From a checkpoint of a small transformer trained on Wikipedia: learned positions.
MLP neurons of a small language model. Each row is named by its layer, matrix (up: input weights) and neuron, and shows model dimensions 160-223. Each number is 50 + 15 x the weight over its row's rms, rounded and kept within 0 to 99.
Before each neuron's rows, "fires after" lists the tokens most often just before its 100 highest values on Wikipedia text that the model never trained on.

fires after: "b", "ab", "t", "p", "r"
L7.up457:52 51 26 49 71 39 39 72 46 65 65 67 39 29 80 42 23 51 60 25 27 51 47 38 25 39 66 30 56 57 56 48 57 32 72 44 55 22 42 23 45 47 58 35 42 43 61 63 52 74 63 51 50 53 64 55 34 62 49 57 43 37 81 26

fires after: "c", "s", "ro", "st", "t"
L4.up120:68 49 37 44 52 49 85 69 66 62 54 32 59 47 41 65 23 55 47 64 49 55 56 38 76 42 63 42 46 70 73 41 59 37 40 59 67 58 62 36 51 59 53 71 47 54 60 67 51 44 15 52 56 43 72 52 36 75 48 48 34 54 53 43

fires after: "A", " A", "C", "I", "p", "F"
L2.up13:60 38 79 58 46 43 54 36 53 44 59 36 41 28 71 36 43 41 62 62 46 76 63 40 41 65 36 61 80 41 30 53 39 92 19 47 41 72 48 45 34 33 62 18 55 33 40 69 74 71 79 29 41 55 38 74 42 42 64 49 23 58 75 64

fires after: "S", "A", "E", "at"
L4.up177:49 26 60 43 51 15 43 35 31 32 44 74 39 46 47 42 54 63 52 05 68 80 60 31 42 68 55 53 91 84 26 23 41 51 58 48 58 41 57 63 58 79 48 72 56 67 10 81 49 39 89 49 42 58 69 60 86 27 44 58 52 61 44 45

fires after: " with", "r", "es", " b", " f"
L4.up866:41 29 33 50 60 41 58 59 66 59 75 85 43 52 74 55 64 56 22 36 58 54 78 42 43 61 46 28 63 48 48 75 58 36 53 57 53 61 29 36 35 43 57 46 55 48 53 44 52 45 37 57 36 32 84 65 40 58 47 53 70 39 19 50

fires after: "\n"
L2.up711:50 29 47 25 51 48 58 65 20 73 51 35 59 10 62 27 68 56 49 27 43 37 35 23 44 63 36 64 23 62 30 65 79 39 50 52 70 29 17 24 24 49 61 52 59 74 30 72 74 40 52 49 59 49 31 31 54 54 33 56 53 16 59 59

fires after: "r", " D", "s", " d", " L", "in"
L2.up82:59 15 62 50 66 34 38 43 67 42 37 52 46 15 70 36 32 55 87 42 44 18 61 81 53 53 73 53 39 57 51 54 54 61 36 61 72 49 37 50 71 66 60 53 51 44 43 58 40 32 67 44 61 34 54 88 78 40 58 26 51 21 12 68

fires after: " r", "r", "es", " s", "s"
L3.up486:33 46 45 47 46 39 77 82 73 40 66 50 79 52 56 72 63 68 34 29 65 50 65 43 30 53 56 58 44 81 37 19 51 47 52 29 35 43 45 24 40 51 39 57 52 83 27 38 52 37 32 42 48 25 56 56 59 44 45 60 82 65 27 62

fires after: " p", " c", " P", " m", " C", " b"
L4.up542:47 51 57 17 37 44 41 62 64 53 47 63 43 35 59 51 71 52 54 40 59 48 73 29 40 89 26 27 63 74 24 58 65 50 36 32 35 32 25 39 41 69 57 83 74 59 47 28 47 41 63 30 47 60 65 69 13 56 57 48 47 18 42 43

fires after: " in", " ", " d"
L4.up629:66 49 55 52 32 55 37 17 31 74 26 52 62 53 30 59 27 57 57 59 31 33 78 62 64 36 72 45 44 48 31 32 44 48 43 54 76 37 43 51 37 56 92 36 68 41 30 59 47 54 35 50 25 25 48 43 80 36 74 41 72 51 49 33

fires after: "r", "n", "f", " A", "p"
L7.up446:56 25 55 51 35 45 38 43 55 38 60 79 65 47 68 82 48 51 37 67 53 28 48 36 17 28 56 68 52 56 41 68 48 52 58 51 46 24 56 54 57 48 29 50 84 62 42 37 81 75 48 46 48 79 74 77 35 50 31 36 52 41 46 67

fires after: "f", " p", "or", "ol", "ic", "in"
L5.up876:20 68 59 58 37 49 44 51 40 64 56 58 36 41 38 68 27 18 33 27 59 52 37 55 60 34 42 35 65 26 23 50 38 54 50 23 56 77 24 27 54 54 50 48 21 38 43 39 25 51 50 36 39 59 59 66 72 65 73 47 71 47 63 45

fires after: "u", " in", " D", "2", "n", "9"
L3.up677:64 83 61 71 37 35 51 57 44 16 31 58 25 69 50 60 25 53 37 38 78 68 54 30 36 59 22 31 50 40 06 41 56 65 40 68 65 59 69 57 34 41 53 34 55 34 44 50 55 43 70 38 36 52 58 50 69 20 43 42 21 45 85 68

fires after: "s", "in", "al", "r", "g"
L2.up495:54 46 66 35 58 44 56 26 38 42 48 33 53 31 62 55 36 46 74 59 56 35 59 45 70 48 40 38 65 68 60 68 54 42 36 35 74 51 45 62 58 38 52 42 74 80 26 41 19 55 41 54 53 35 81 63 41 45 66 43 44 42 10 44

fires after: " ", "7"
L3.up842:48 80 35 13 46 56 63 67 40 51 41 24 45 66 61 56 60 25 67 30 46 70 43 41 44 65 58 34 64 50 43 39 61 42 32 71 55 73 44 76 60 38 66 49 44 17 42 34 58 61 33 56 42 62 39 51 62 41 47 61 49 71 44 48

fires after: "it", "le", "f", "r", " H", "d"
L7.up238:46 46 58 59 31 41 46 42 55 32 69 54 18 57 58 67 34 62 38 59 34 37 49 57 49 49 55 68 79 59 46 42 37 43 52 48 51 67 66 41 57 73 41 32 55 55 18 43 80 48 41 44 41 47 82 41 51 42 35 39 62 22 67 71

fires after: "u", "er", "ur", "ar", " a"
L7.up20:32 40 51 41 33 76 46 66 62 46 63 54 33 42 65 43 35 72 62 59 63 61 55 61 28 62 50 70 73 49 40 45 61 29 55 49 39 59 61 83 48 61 60 55 43 24 49 66 49 44 41 60 31 55 58 85 54 50 54 50 73 52 33 79

fires after: "\n"
L2.up302:51 37 48 53 44 56 62 35 19 38 19 31 37 39 54 32 64 44 39 60 46 31 71 34 66 61 56 60 51 23 28 61 92 36 62 45 78 54 52 49 42 51 70 55 62 62 61 48 88 43 41 45 37 25 60 29 56 41 31 60 52 29 30 61

fires after: "\n"
L3.up243:49 44 50 53 53 39 58 47 32 37 38 32 42 38 56 24 35 29 38 60 49 44 64 32 76 62 63 68 57 32 20 54 99 23 70 25 78 55 39 58 50 48 69 43 54 60 52 49 66 48 35 22 41 44 51 31 53 44 23 57 56 31 35 57

fires after: "or", "at", "on", "er", "ur", "b"
L7.up508:13 64 68 52 41 41 48 52 46 60 60 53 54 77 41 40 45 76 49 56 48 48 59 58 61 39 34 44 62 51 52 22 52 40 43 64 22 50 29 21 56 27 53 44 45 49 36 29 41 58 64 50 56 39 54 51 38 59 45 61 76 52 30 13

fires after: "u", "ar", "o", "ol", "or", " E"
L5.up485:40 46 60 66 48 70 61 50 29 65 57 78 40 78 59 49 50 65 57 39 31 60 51 29 39 57 23 55 65 58 42 20 43 57 45 48 67 82 53 48 60 17 52 45 62 51 50 71 62 46 55 49 70 44 59 59 76 32 55 49 56 55 50 40

fires after: " o", "u", "m", " w", "o"
L7.up231:47 32 55 41 51 34 50 63 38 43 53 55 59 65 70 56 66 52 64 34 64 33 49 39 62 30 50 41 68 36 48 37 36 56 78 55 50 54 58 54 26 45 53 65 42 35 49 40 53 41 66 34 38 79 60 47 71 43 49 46 62 58 24 54

fires after: "-", " (", "–", "/"
L3.up698:39 30 37 29 83 57 48 86 21 76 63 57 41 50 17 43 40 43 19 38 68 41 54 34 35 59 23 53 60 17 25 44 64 57 75 21 46 43 32 45 71 41 48 55 15 39 61 45 55 36 46 54 51 69 31 40 56 15 35 51 68 53 56 55

fires after: " the", " n", "n", " s", " S", " "
L7.up611:48 45 46 32 52 84 76 73 67 55 30 24 34 40 70 49 56 46 80 43 52 26 49 42 72 53 47 69 59 59 44 72 33 29 43 83 50 58 27 58 42 36 53 48 41 22 41 47 25 45 47 32 47 41 55 25 19 42 35 44 52 56 37 31

fires after: " ", "y", " \"", "n", " h", " H"
L4.up46:20 48 60 19 50 50 84 55 47 50 37 41 41 80 52 77 29 36 66 63 46 45 26 70 75 65 40 53 58 72 55 59 44 41 55 67 45 54 54 41 55 52 72 40 45 41 70 34 27 62 46 42 54 51 33 42 71 54 58 71 34 62 18 65

fires after: " m", " w", " ", " M", "it", " d"
L4.up520:29 64 62 59 32 33 48 53 06 55 49 55 45 51 53 43 53 36 61 52 38 43 63 74 55 58 61 26 71 33 44 38 62 40 50 65 52 81 37 71 46 75 72 30 35 54 54 24 49 69 65 48 25 69 46 70 58 49 48 45 56 59 54 51

fires after: "r", " |", "u", "ac", "ep", " P"
L7.up767:60 38 47 52 35 59 42 40 61 66 53 34 77 33 55 59 40 22 57 47 74 54 53 36 70 94 29 41 50 63 38 71 41 44 29 32 37 51 30 52 58 42 50 46 72 58 62 66 72 56 69 35 00 49 54 50 58 35 46 49 56 49 67 46

fires after: "c", " in", "nd", "n", " v", " "
L4.up1:62 36 49 67 53 47 55 68 55 33 49 49 46 57 16 75 66 61 25 63 49 74 65 20 47 37 36 31 38 62 34 42 33 79 39 27 78 57 64 59 31 26 55 47 28 37 30 67 48 77 53 46 27 34 38 51 22 12 62 21 31 40 65 77

fires after: " in", "n", "ed", " n", " U", " M"
L7.up578:58 69 56 54 51 60 21 46 51 67 22 29 44 41 54 77 34 69 57 62 55 62 83 57 33 28 52 23 41 56 50 54 26 49 53 35 79 56 61 16 71 49 32 55 54 60 38 46 51 49 37 53 27 22 55 49 66 51 26 39 60 52 70 46

fires after: ",", " the", " of", " and", "al"
L2.up482:52 43 53 87 30 60 38 32 56 96 59 83 28 33 47 46 70 71 58 51 53 46 52 72 38 57 03 57 61 60 47 38 65 61 60 61 49 58 55 48 53 43 70 45 61 52 51 46 66 52 37 90 35 42 32 39 68 64 60 35 61 37 51 29

fires after: "8", "5", "1", "7", "2", "6"
L4.up720:81 49 51 53 41 28 49 47 60 61 23 49 51 50 44 40 42 42 43 14 65 68 82 51 10 23 06 26 53 51 24 46 47 55 30 68 51 40 49 67 61 39 16 79 68 28 33 54 53 63 50 44 35 34 64 58 50 67 32 47 35 36 38 62

fires after: "ou", " h", "ar", "ir", "e", "W"
L5.up622:47 32 56 60 42 23 10 48 57 15 45 66 53 61 58 68 44 35 55 51 50 52 58 50 26 39 33 69 49 93 47 56 53 54 49 78 43 60 49 23 60 59 28 43 50 59 41 63 56 29 42 40 55 37 58 67 50 40 47 22 40 65 36 21

fires after: "m", "8", "u", "1", "en", "0"
L4.up9:68 50 70 48 46 52 52 24 68 42 46 48 73 54 51 54 62 72 39 42 32 56 49 59 45 45 02 52 65 40 54 54 23 57 72 48 48 46 48 53 32 50 39 57 40 34 42 45 65 42 57 26 39 48 53 66 68 43 46 27 66 52 46 58

fires after: " f", " F", "i", "en", "ar"
L7.up175:36 49 78 47 61 34 32 60 44 38 56 48 47 54 57 96 46 50 63 58 37 19 45 34 36 72 33 55 48 40 93 67 50 61 48 59 60 56 68 61 55 71 61 61 75 66 50 19 57 36 53 43 61 22 57 68 43 73 60 31 72 30 27 70

fires after: "C", "A", "N", "9", "T", "6"
L2.up539:51 62 59 57 37 28 41 39 55 45 67 83 68 36 60 68 55 58 40 63 57 59 65 36 44 88 36 45 42 43 29 63 47 66 34 32 45 50 56 71 60 37 52 57 65 55 65 64 64 70 66 17 51 55 47 56 37 56 62 40 47 74 84 45

fires after: " F", "in", "t", "an", "i", "el"
L5.up148:67 72 57 19 52 45 69 48 43 44 75 45 52 41 54 87 55 45 33 72 31 32 60 56 42 54 99 40 71 48 63 59 54 50 47 54 53 57 56 29 23 47 71 86 64 68 63 33 31 38 42 54 55 17 59 53 42 53 54 66 85 61 47 81

fires after: "i", "u", "iv", "a", "o", "á"
L4.up569:47 47 76 73 37 37 74 70 37 24 45 68 42 75 55 59 50 73 57 60 43 49 63 55 49 53 42 36 71 29 59 40 37 34 41 54 53 60 71 71 55 46 63 38 70 59 62 67 62 73 60 48 37 55 41 48 66 48 26 43 59 60 46 41

fires after: " I", " N", " A", " C", " S"
L3.up131:62 44 36 31 54 37 47 52 27 51 52 53 45 64 55 60 46 44 45 19 11 47 33 35 55 16 73 42 39 72 52 47 46 62 64 27 89 52 54 42 58 46 61 52 36 65 36 38 53 59 76 53 30 47 58 29 56 84 58 67 49 42 44 60

fires after: "r", " r", " m", " g"
L4.up335:49 55 52 51 38 26 61 51 70 44 44 56 46 73 59 48 57 47 37 02 42 54 58 59 45 31 40 28 59 57 39 52 63 28 26 31 43 60 54 39 59 37 36 78 63 61 52 57 49 50 49 55 29 37 55 62 42 74 32 50 69 68 61 58

fires after: " ", "e", "o", "ac", "p"
L7.up56:36 29 67 39 36 34 45 65 35 67 45 71 64 51 45 46 38 51 68 89 59 34 42 51 14 63 64 52 58 79 35 63 57 43 26 52 52 62 68 40 71 55 51 57 54 46 57 54 48 34 82 33 62 59 40 44 53 37 60 58 74 54 43 51

fires after: "A", "C", "R", "E", "S"
L2.up164:55 56 54 32 38 10 64 35 41 56 53 39 40 50 36 53 38 65 58 49 39 61 48 13 28 45 61 62 83 53 34 26 44 57 42 28 46 61 58 45 77 46 43 48 55 65 58 64 69 46 83 55 58 36 61 61 56 41 51 55 33 56 50 49

fires after: " d", "r", " pro", "c", " n"
L3.up668:45 51 44 64 34 56 43 44 57 61 49 66 73 74 75 59 61 57 52 46 30 26 50 58 38 53 61 55 30 18 45 73 56 22 38 54 43 48 61 30 52 68 73 33 69 52 40 35 35 53 21 21 44 44 55 34 33 59 73 54 40 78 58 54

fires after: ",", " the", "n", "ter"
L7.up707:51 31 37 55 38 40 58 45 82 90 52 39 25 41 65 52 77 61 55 56 67 56 35 31 51 50 42 34 56 66 48 38 62 53 49 52 54 65 32 61 55 71 57 56 65 47 63 61 64 34 39 71 29 55 67 50 28 69 55 41 73 67 62 44

fires after: " (", "-", " \"", " was"
L5.up124:52 46 39 27 43 48 53 60 39 72 41 40 14 70 71 60 21 41 59 47 29 48 41 44 69 49 47 44 28 61 56 44 37 69 62 34 40 51 59 58 61 37 52 55 08 26 61 45 56 53 44 58 46 42 21 34 51 22 46 43 47 73 62 43

fires after: "an", "k", " N", "i", " F", "y"
L4.up609:70 67 84 74 54 70 37 54 57 41 64 25 46 24 56 68 06 24 49 79 23 25 66 38 41 60 72 30 44 44 51 55 53 46 48 52 56 44 50 49 41 48 68 64 77 42 53 27 50 62 51 61 40 60 41 58 48 40 39 45 67 64 61 53

fires after: " t", " d", " D"
L5.up681:53 28 57 61 65 44 26 57 41 34 27 43 50 31 56 63 53 66 49 30 38 56 69 43 66 33 86 31 54 55 49 55 59 51 57 81 40 48 17 56 76 35 57 30 65 67 43 23 65 44 64 46 69 47 42 73 52 37 78 50 50 29 56 71

fires after: " \"", " a", " (", "h", " T", "T"
L5.up270:36 46 39 43 42 77 60 64 59 48 39 43 16 52 51 59 35 55 57 60 27 79 59 72 68 46 68 35 41 64 55 52 66 45 39 45 31 49 38 62 51 52 22 48 44 38 53 58 36 43 69 61 61 65 29 45 48 39 44 54 58 32 36 29

fires after: "-", " (", "/", "le"
L3.up311:32 65 81 47 49 60 31 72 45 56 42 41 44 53 52 38 38 22 46 22 67 48 51 43 54 61 51 48 48 67 30 39 68 67 82 18 45 52 35 48 49 35 61 32 39 24 57 49 66 68 28 74 72 49 20 41 55 31 29 42 56 56 56 50

fires after: "E", "T", "I", "D", "C"
L2.up14:57 31 58 66 54 45 43 53 50 52 40 62 37 43 79 64 46 75 43 39 41 65 59 34 46 65 12 40 68 61 57 59 27 44 15 72 41 64 38 67 60 71 39 81 46 72 34 66 50 61 58 47 49 35 56 72 48 35 26 52 66 18 96 54

fires after: "o", "e", "ar", "\n", "r", "==="
L5.up383:51 52 48 66 42 16 45 52 45 32 51 34 56 35 69 88 66 34 36 61 30 42 65 24 25 61 47 62 41 51 41 46 49 06 49 48 54 35 32 19 74 46 30 38 49 59 35 46 53 30 74 53 64 53 56 44 33 52 68 32 60 63 63 45

fires after: " in", "t", " ", "f"
L3.up150:71 60 56 39 21 52 25 47 49 48 48 39 29 40 64 59 35 57 62 55 79 46 55 48 49 30 49 22 73 46 53 56 42 39 52 24 46 46 26 53 20 61 68 69 48 37 43 33 47 39 23 36 37 35 64 23 25 31 59 40 44 41 57 63

fires after: "r", "t", " m", " S", "m", " M"
L2.up851:65 52 28 42 50 75 37 67 67 56 43 40 45 30 81 63 32 42 61 55 54 27 40 45 77 32 40 34 31 56 52 43 53 31 43 50 54 57 63 16 51 30 62 29 43 70 36 51 34 76 74 36 45 46 65 36 54 72 58 47 59 72 58 10

fires after: " c", " f", " G", " C", " g", " "
L3.up597:42 39 45 60 35 37 33 47 22 54 45 50 44 42 56 43 36 63 68 41 53 42 52 43 48 57 52 38 66 59 44 26 66 62 42 52 70 52 42 19 54 47 46 68 85 68 04 42 71 67 57 42 19 50 56 53 34 37 59 51 38 29 37 34

fires after: "is", "s"
L3.up2:35 23 44 58 55 71 43 52 44 56 42 65 48 55 49 69 41 77 16 26 63 51 59 33 42 30 58 51 48 56 63 54 14 15 38 64 67 66 21 27 37 37 51 62 44 49 52 36 08 50 45 54 54 45 48 45 19 70 53 32 50 84 34 48

fires after: "o", "ov", "ro", "d", " to"
L7.up749:53 42 43 67 44 81 46 57 84 29 30 63 52 42 37 29 53 44 64 48 89 60 54 43 54 71 56 49 12 46 60 61 41 48 35 51 53 56 61 42 60 67 60 57 52 79 35 28 53 66 32 37 65 70 22 29 29 61 50 47 63 57 44 68

fires after: " D", " M", " d", "d", " I", "nd"
L5.up656:61 36 53 73 49 30 55 30 42 72 46 58 65 50 36 46 40 50 51 54 27 26 83 48 50 51 75 50 52 55 57 65 38 51 38 45 58 48 39 45 67 71 65 53 29 47 52 49 39 52 61 31 47 61 89 84 33 51 55 55 58 18 43 67

fires after: "==", "ct", "if", "it", "ar", "Y"
L5.up770:75 53 59 36 59 40 66 63 58 44 63 28 74 36 38 57 44 50 58 49 76 48 70 57 52 55 52 52 33 56 40 26 41 25 42 69 43 52 54 43 21 48 52 55 69 45 38 22 43 43 75 46 80 50 70 63 51 50 65 47 75 57 22 46

fires after: "en", "p", "im", " ", "est", "i"
L7.up413:53 46 63 32 61 19 54 40 54 70 57 64 64 61 75 74 54 22 65 42 76 34 35 63 51 48 46 61 62 50 41 35 43 48 47 63 43 74 55 72 51 58 45 63 82 59 45 32 52 45 36 35 63 31 30 48 39 40 29 23 62 53 58 57

fires after: " n", " s", " is", "i", "c", "\n"
L4.up845:48 45 35 55 30 43 68 81 67 57 30 76 48 28 57 43 41 32 63 27 36 40 51 50 44 64 71 63 39 36 35 30 54 37 49 51 67 33 43 57 72 84 55 60 62 40 42 39 49 34 47 32 60 33 68 24 44 37 62 46 51 73 46 50

fires after: " W", "Y", " O", " G", "it", " L"
L4.up848:58 55 54 43 75 20 45 49 31 40 49 48 57 46 48 75 43 20 48 38 61 52 69 57 37 37 39 86 46 44 66 23 56 40 70 43 32 42 39 48 37 77 52 61 43 38 39 25 56 43 68 30 53 51 49 43 67 66 45 60 86 51 51 74

fires after: "u", "r", "9", " ", "N", " N"
L3.up494:55 48 54 24 47 43 38 63 35 52 56 37 88 50 53 62 56 47 34 40 42 44 50 52 73 56 22 31 34 51 37 66 69 80 25 49 47 68 59 82 53 35 69 25 58 35 30 62 40 80 70 26 18 44 75 44 64 49 81 51 44 67 50 54

fires after: "==", "===", "at", "\n"
L7.up241:28 47 47 52 51 42 48 70 56 59 46 26 40 63 60 49 59 27 45 51 31 53 36 64 48 65 22 36 50 35 52 53 48 51 54 11 35 52 58 54 76 58 54 62 43 49 17 30 41 51 61 85 63 91 57 84 32 50 43 59 36 54 41 64

fires after: " d", " l", "b", "iv", "f"
L5.up26:57 72 59 44 55 38 37 80 44 72 37 46 48 50 48 36 43 30 41 59 42 62 57 69 59 26 61 24 32 47 61 59 51 63 58 52 50 63 23 54 50 60 49 60 51 37 34 45 57 25 46 41 43 53 57 50 43 48 49 11 33 16 68 38

fires after: "b", "i", "f", "er", "u"
L7.up594:41 37 55 53 45 80 76 39 47 49 81 57 25 65 49 52 53 37 70 65 50 62 42 63 25 62 42 53 67 38 51 44 65 69 53 02 37 51 46 54 65 31 42 48 40 64 59 47 66 35 56 39 35 59 40 86 56 66 61 47 77 48 46 50

fires after: " M", " m", "m", "ar"
L4.up238:54 48 53 56 56 72 45 50 54 27 39 51 37 30 45 52 56 45 52 60 53 31 67 62 27 68 80 65 42 51 26 37 45 36 43 24 57 54 61 36 54 46 53 76 98 55 46 30 52 33 49 72 36 60 66 51 63 24 47 37 67 45 28 59

fires after: "u", " A", " to", " C", "a", " c"
L3.up571:50 23 25 33 57 61 64 56 67 48 51 48 52 53 54 43 40 77 49 25 11 62 48 36 69 44 50 67 54 75 61 26 35 72 41 36 43 37 75 73 14 49 85 46 43 24 49 56 51 41 72 50 31 43 56 50 55 67 64 23 56 42 34 55

fires after: " c", "==", "l", ".", "\n", "m"
L3.up595:08 48 51 73 51 35 99 60 75 69 34 38 43 59 54 32 51 63 28 46 27 65 50 57 58 54 55 44 59 44 34 55 55 45 62 57 44 77 48 43 74 67 65 52 47 62 28 50 43 52 76 57 57 64 39 39 44 55 43 56 62 61 40 32

fires after: " m", " in", " ", " M", " of", "in"
L4.up426:63 43 43 45 79 52 41 27 45 48 41 60 65 58 25 76 58 47 50 48 17 45 50 63 26 49 35 41 41 48 17 30 31 63 46 28 99 54 52 49 33 62 51 56 62 70 29 74 39 47 40 66 24 55 74 61 44 30 28 34 58 36 57 64

fires after: "en", "er", "on", "g"
L5.up278:44 39 71 41 37 40 27 46 43 78 63 66 39 83 87 55 55 68 28 60 61 67 24 47 58 53 42 48 59 57 56 55 47 32 66 62 28 74 46 62 38 07 35 46 35 36 31 46 36 63 47 17 32 61 81 51 45 66 28 58 49 53 56 34

fires after: " ", "—", " b", " s", " \"", " ("
L3.up734:23 40 52 38 27 71 65 66 65 54 39 53 44 27 55 73 62 30 27 28 38 46 60 44 64 56 69 61 73 60 46 56 53 29 27 65 71 71 35 63 39 28 49 46 31 48 50 35 48 70 41 73 31 28 40 72 74 45 76 58 45 21 48 50

fires after: "l", " to", " in", " at", "o"
L4.up365:52 52 36 66 46 84 48 59 71 31 54 42 48 39 36 32 48 54 56 38 44 46 50 30 44 72 61 27 40 72 45 73 88 64 49 69 48 49 49 64 64 49 49 61 38 67 37 44 84 52 46 31 37 47 62 51 55 36 48 32 39 58 59 50

fires after: "b", "k", "ear", "ing", "ay", "am"
L2.up113:57 57 68 52 56 69 30 66 60 44 60 47 62 00 40 55 59 35 52 43 68 55 25 82 60 78 41 51 28 18 20 54 80 59 55 64 57 40 37 57 52 49 56 53 49 87 45 47 58 55 52 54 22 39 65 33 30 45 63 45 55 46 53 66

fires after: "r", " r", " W", " L", " d"
L2.up96:44 58 37 34 26 40 39 53 38 55 53 50 66 40 44 25 56 62 54 20 52 51 85 58 67 32 37 67 38 56 29 29 55 39 42 59 33 24 21 56 46 67 39 46 56 61 45 35 70 61 63 21 37 29 49 40 57 67 56 63 54 42 63 50

fires after: "at", "u", "o", "i", "7", "a"
L4.up64:57 43 54 51 63 71 88 40 46 25 54 80 58 73 60 66 63 43 35 27 56 42 56 42 36 76 47 53 53 54 39 38 67 47 43 54 43 51 58 71 50 37 43 37 44 65 68 74 65 54 54 29 40 42 52 57 73 65 49 48 48 47 27 54

fires after: "n", "nd", " ", " in"
L4.up224:66 51 59 48 30 61 44 64 49 84 46 22 40 63 54 96 70 71 44 58 61 28 53 61 83 49 34 53 57 58 44 52 28 64 47 36 79 32 27 71 30 56 68 32 71 32 18 54 49 50 45 44 42 58 66 49 51 52 60 23 44 77 66 63

fires after: " ", " n", "u", " o", "/", "ou"
L4.up562:47 47 58 62 51 51 59 53 36 51 66 17 48 45 37 60 56 40 71 25 51 43 46 30 44 18 32 85 32 58 40 71 67 72 40 66 67 63 67 25 43 45 74 35 80 36 52 64 65 51 42 15 20 53 53 37 56 49 63 53 37 66 44 60

fires after: "o", "e", "re", "\n", "i"
L7.up715:58 46 75 42 30 23 45 47 63 53 25 63 58 55 50 31 38 53 56 68 58 48 54 25 35 60 48 42 69 54 49 62 62 42 43 55 60 25 72 36 47 45 51 14 52 56 57 42 40 45 59 41 69 80 43 81 67 55 63 54 37 47 45 51

fires after: "is", "s", "as", "r", "p"
L2.up232:49 47 67 64 62 42 36 49 50 30 22 52 50 34 59 45 44 53 29 63 58 31 50 60 38 40 52 47 62 36 36 47 38 47 27 54 47 80 56 29 21 25 55 61 43 50 57 40 33 49 44 38 73 44 75 54 31 44 28 51 40 61 32 52

fires after: " G", " R", "l", "s", " g", " L"
L3.up468:54 58 39 28 58 35 50 50 60 49 44 47 67 49 92 67 81 51 57 70 72 41 50 70 58 68 50 40 38 50 31 60 70 27 43 36 67 42 39 28 39 60 43 62 69 67 23 18 61 76 44 09 14 18 70 65 30 55 24 49 40 41 39 41

fires after: " f", " c", " G", "v", " p", "P"
L2.up175:46 45 65 57 48 59 38 61 46 18 45 61 54 20 71 65 61 53 62 32 50 34 40 49 52 80 47 25 43 32 26 29 48 62 42 75 52 68 46 67 35 50 43 83 63 60 23 40 53 69 43 76 52 46 39 35 31 48 52 60 52 10 42 69